Part of a small language model's weights.
Size: 16 layers, width 320, 5 heads of 64, MLP 640 GeGLU, vocabulary 16384, 21.6M parameters.
Training: a variant of Adam for these matrices, 547M tokens.
MLP neurons of a small language model. Each row is named by its layer, matrix (down: output weights) and neuron, and shows model dimensions 160-319. Each number is 128 + 24 x the weight over its row's rms, rounded and kept within 0 to 255. Numbers have three digits each. A neuron's up and down rows have the sign that makes its largest values positive.
A block is one neuron, or neurons of one layer that tend to fire together. After each block is what it responds to, as a language model described it from the Wikipedia text at the highest values.

L12.down218:131121166106111143134151096160144163136119104103092111101135143113147141158150112149119137153128136160155116119114124127104119120146146139137104096174111127141121108131144124137100114104144126141166108108049096126103148145121151167129072142139141138118135127153114128142143146142131129125118139123137124174110107128132132128159156119096095068122125113080160136123113136146072172116128124127126117142121124105118120139140124090103073158115070097092104118148121141125173158136159131
Description: Copular linking words. Linking verbs like is, was, as, became, be, right after a subject before its description; also it or me after make/making.

L13.down30:126119118107150116147129129108129116077117129131124158118111114146158143119127149114146132072154108093150119101109115099102142086135097111107143099153140112116178152133111140084130182111160108113145124103145124127117118112101121150117098177158097123135105138127118096091114150107113090125128090120165129163126135118096108141099122170107096110074135126103129130135153067171076123160092128120129129157096125152129149140123161130148185143131135095104127132155130143105140140153101155
L13.down131:130092138085108148127118179094075127143166113116142133120164115128136140128161123125146120146115097131091099130089157097015123149129131120136154140083111118112129138097110098169186149175139143099098138138097127135140129089168142121144131170126164128125151161131161121119104134184156139133127131124116136121172130091113153127118112107148138106118113130164150149141134119123124090089140134122113102121119167116125131150140122103097112096122148111081138139120117166105162115130158126
L13.down200:112128159168090123108175101126144147125120122129140150079125138125142120159141113119140117103147111109137100129159126112115124086166156121112145083126121148174154095088130142116140145148102149144159151073132110151175152147114164169124094111158153163129143157157151107137150142131151141128118163107136162135095136116135120128121114133093095113103108111087143133120181111146102156130117115147177105111134077152062143144084115149101129108117098108150142132113131101127174156112155116
L13.down343:078147136132143113075153098161170127123121112101128116092139130137129158132127167151064131118124080095129112135168123142195086125125122155182086139130106117112121125127100137084112119141111145110116124142110145141113108157165203170141122090126156180132106149134131108119122124168112158141120161140155166138093162114158135102146106145110118137101129106141152117113147076121147152090104106119143157143126143101068144138139120146141137108114096151152131162142150162110123173141123088
L13.down397:145129117114173101095160153126143173133117111155133121119106161127101128123111142096079147135124122143138136100150128098109152129088128116107129126122163171092159106120188137102116164132100119105152133144160133142129179123163136131101128137102164134090129122106146102122130144141107136131151092133118168124093138124151095136103113101103134121141119135166105113108124121153141130135112118149085170131107166114121128119156140137147135172169112155121111078136081114133091111197148123
L13.down403:148159190129113139109122135115124141153136123125136149116105119108156121143104103092132113137085106183108135158131146119097135094118123136088057125137133100134076160088122142073113101141126125137154110140101121146134104117137104145115116114157072206152149155138138148154148129109158111127142105113162131138137124098134146143114082142114151135153148093151119113178140127137155146163140153154160142082140147125158132100156142086115116138102162135109103103165081133079148139157141141
L13.down437:164119119113108117127159132103101133123172106112116134114128116128145117163128102138105114069154113140131105143162156114147112133143124089119134064138145130123147121120128148137116127125088119102136139061134129155158153131128161133086117161168174125094216172169147083150130140132126104137106146097133152115084152094126112130129167090113106112107104123091137092117142120151097116122144143145117120096137154125095170124090097156111140155164115120136104124156135112131101155153116130
L13.down470:116121160142146151134116183140130113137130135129144089139135160161129141150135165143129059107108070138101095123132118176140144178133106118159145153120142131138103109107103113107085115122122116124147129117109150078118121073112138148105134148069121166099150115127096119138049130093133115110138130162143063102148117119088139109120116107123131104081099109144076104138160094122133135130140100164094130108080129098092126099145129112154128145115081121084126113149113137099140143123169143
Description: Main verb after subject. Finite main verbs right after a sentence's subject, mostly reporting verbs like described, stated, indicated, or endings like def-ines.

L12.down331:152126121154131126147179152121068159092141088111154177083132129160113120142157109118115140109142135103125152129092174114057142131144125143196128116163129098121139135113140165126125115145133135151146154120105109087099099121145130146119091094108126126151134147144109131142142161153157094136182139134161091120175108153139144091129086115082141167139105125161140116133152042141134108123158135133131071085107123120118121122095135150169191161119094111093084113158119141153133138105104087
Description: Attitude and speech verbs. Main verbs right after a subject that report speech, belief or judgment, such as stated, believed, considered, described, announced.